config.toml
n_layer = 16
activation = "gelu"
norm_place = "pre"
init_std_qkv = 0.0361
schedule = "wsd"
batch_tokens = 32768
doc_mask = false
MLP neurons of a small language model. Each row is named by its layer, matrix (up: input weights) and neuron, and shows model dimensions 16-79. Each number is 200 + 40 x the weight over its row's rms, rounded and kept within 0 to 999.
After each neuron's rows, "fires after" lists the tokens most often just before its 100 highest values on Wikipedia text that the model never trained on; "fires in" lists the words (lower case) most often at its 100 highest values on Wikipedia text that the model never trained on. A number after a token or word is its count.

L6.up237,219,242,254,221,258,217,235,195,241,242,254,177,171,189,241,188,222,263,163,188,195,207,159,196,121,211,147,221,137,222,273,108,193,130,231,191,250,224,197,141,181,157,200,121,198,199,229,223,164,158,164,179,231,188,220,148,273,216,253,258,173,239,219,272
fires after: " " 87, "201" 5
fires in: "1" 26, "2" 18, "3" 17

L6.up6,87,239,181,180,211,185,221,198,193,179,188,206,183,217,252,182,243,228,165,148,291,244,168,286,201,201,146,183,152,187,264,171,97,171,187,180,252,261,212,177,157,189,177,208,225,241,156,178,193,245,192,257,227,161,207,214,250,267,184,224,241,305,238,253
fires after: " " 39, "–" 37
fires in: "1" 52, "2" 25

L7.up318,243,201,166,221,179,194,240,169,236,194,205,206,154,206,174,175,222,251,173,220,201,173,205,278,155,152,241,226,117,166,235,200,181,167,296,205,178,178,175,165,228,143,223,220,218,234,183,161,181,235,167,180,187,161,244,250,219,178,211,166,184,219,294,174
fires after: "," 35, " W" 13, " Br" 4, " when" 4
fires in: "he" 54

L2.up371,244,195,193,209,210,201,187,163,274,192,161,201,160,200,185,214,206,200,160,133,171,149,196,203,215,264,249,298,212,211,213,225,168,144,259,169,161,146,210,193,239,195,191,178,239,164,204,198,241,233,245,228,237,221,197,87,220,253,155,168,200,208,197,246
fires after: "," 69, " in" 11
fires in: "which" 57, "who" 12, "where" 12, "when" 9

L8.up354,182,250,186,197,219,170,187,254,271,256,107,136,142,181,269,166,132,171,135,193,232,169,177,174,215,216,125,191,202,303,171,154,225,159,265,252,168,263,139,210,219,164,175,195,246,205,257,205,264,290,87,232,244,157,188,207,260,125,243,279,250,226,215,144
fires after: "," 38, " the" 9, " United" 8, " in" 7, " New" 6, " of" 5
fires in: "new" 35, "united" 16, "there" 12, "states" 8, "south" 5, "california" 4

L2.up310,225,218,216,179,199,194,189,157,283,193,204,250,165,167,204,206,124,178,284,223,224,191,218,247,172,218,246,209,180,172,240,196,190,199,194,140,197,70,204,152,209,140,268,204,235,160,213,239,154,188,218,216,232,181,240,191,238,253,222,200,199,143,192,196
fires after: "–" 77
fires in: "0" 20, "1" 17, "2" 14, "4" 9

L10.up172,246,186,213,165,293,236,268,231,210,163,255,185,227,161,231,213,162,270,211,187,208,173,196,245,170,201,198,133,146,192,222,263,238,124,249,175,210,101,184,191,189,278,187,260,198,177,219,119,243,163,217,167,181,150,210,159,237,169,260,266,212,209,245,206
fires after: "." 24, "," 14, "red" 8, " W" 5, "and" 4
fires in: "he" 43, "wrede" 8

L2.up265,221,182,279,179,164,251,229,121,179,215,204,199,145,153,198,146,134,229,141,201,238,227,239,161,193,194,253,260,136,204,199,209,263,109,258,261,168,225,209,135,197,182,234,132,258,235,193,160,234,221,227,266,185,206,159,267,183,190,224,183,170,170,163,210
fires after: "," 50, " h" 8, " in" 8, ")," 5
fires in: "and" 59, "which" 12, "why" 4, "as" 4

L10.up76,230,157,269,243,154,206,210,220,225,200,186,110,197,209,231,247,218,188,218,212,172,213,277,167,184,152,204,226,181,177,230,264,251,180,212,181,184,228,247,162,153,291,166,247,208,188,172,241,208,291,201,245,211,156,236,161,215,194,237,144,166,140,262,173
fires after: " is" 26, " was" 24, " as" 10, " became" 5
fires in: "the" 84, "s" 6, "ranked" 4

L2.up348,195,221,221,193,126,256,252,200,197,201,155,258,199,247,153,200,249,167,182,198,203,195,227,215,226,181,148,209,126,281,169,152,214,212,226,190,140,163,195,173,233,189,253,187,278,141,259,201,166,211,235,234,258,212,196,158,190,219,226,185,241,184,216,250
fires after: " the" 25, "," 13, "==" 7, " of" 6
fires in: "united" 28, "southern" 11, "city" 9, "popular" 7, "history" 6

L5.up43,199,190,172,174,113,255,239,147,204,148,143,196,139,188,191,202,199,166,219,231,199,176,148,191,218,199,249,167,198,224,246,268,193,166,217,183,168,181,184,180,282,152,283,161,236,221,187,189,234,230,147,214,142,178,184,233,169,201,204,149,191,216,215,210
fires after: "." 39, "," 24
fires in: "she" 26, "it" 22, "which" 20, "who" 7, "he" 5

L2.up114,103,205,236,178,251,201,118,191,190,157,132,217,152,168,179,155,138,185,223,198,202,209,211,201,152,195,278,184,186,160,148,196,177,256,199,202,185,181,194,231,247,264,204,195,277,154,205,213,187,273,211,282,232,184,203,241,196,175,224,190,231,255,160,208
fires after: "." 87, " ." 5
fires in: "5" 18, "1" 15, "6" 12, "4" 7, "2" 6

L8.up246,169,207,212,253,212,248,224,189,279,292,167,207,136,203,225,157,174,168,180,151,156,217,182,160,183,199,206,204,204,254,183,181,140,159,241,243,138,108,199,198,231,135,204,155,219,158,240,200,209,197,132,194,215,226,196,129,218,241,201,206,122,255,194,174
fires after: "," 39, "." 11, " of" 6, " S" 5, " Al" 4
fires in: "while" 17, "which" 11, "where" 10, "although" 10, "but" 9, "since" 8

L6.up198,289,198,211,268,230,227,199,197,221,220,182,195,258,227,193,234,215,222,174,165,154,142,227,173,224,180,175,234,209,255,256,188,188,179,182,219,256,238,204,154,104,218,225,200,226,193,125,188,147,151,222,160,130,234,184,229,200,188,217,223,156,184,288,279
fires after: " as" 33, " was" 7, " He" 5, " a" 5, " became" 4
fires in: "a" 46, "health" 6, "as" 5, "airport" 4

L7.up284,143,175,172,237,221,214,187,77,183,178,192,148,180,257,262,181,137,191,159,195,161,203,192,235,193,236,177,223,138,262,171,243,199,157,298,140,213,230,200,252,235,242,197,202,249,200,182,138,207,172,181,215,190,230,214,118,161,144,218,196,228,178,223,165
fires after: "," 23, "." 15, " in" 7, " Al" 6, " and" 4, " to" 4
fires in: "which" 15, "however" 14, "although" 14, "that" 12, "where" 10, "but" 6

L7.up100,164,146,223,196,181,151,241,171,274,266,229,168,220,222,258,221,169,163,131,244,149,118,215,181,223,178,220,258,194,299,246,247,223,154,171,169,252,262,234,197,226,244,150,152,239,234,152,192,222,190,157,183,196,157,163,244,212,202,207,201,204,170,234,115
fires after: " the" 15, "," 14, " of" 10, "ar" 6, " and" 5, " al" 5
fires in: "each" 16, "united" 14, "al" 12, "the" 9, "next" 5, "already" 5

L6.up264,164,208,260,303,218,202,195,165,273,209,200,240,166,244,141,108,150,213,176,176,162,198,262,179,194,181,255,239,143,200,184,153,107,134,189,185,166,216,192,193,189,145,193,175,248,240,230,181,175,234,218,251,228,194,170,142,271,198,232,164,146,191,231,216
fires after: " in" 41, " (" 17, " at" 15, "." 6, " \"" 4
fires in: "the" 59, "that" 4

L6.up361,149,176,194,245,221,255,286,164,264,190,156,144,181,166,115,197,125,248,167,261,129,279,208,175,111,162,187,241,146,234,255,226,223,159,314,160,209,189,232,129,195,188,174,172,242,152,179,192,207,184,170,251,242,185,253,140,232,219,252,153,112,206,235,178
fires after: "," 53, " and" 5
fires in: "as" 26, "but" 16, "although" 12, "where" 8, "so" 7, "though" 4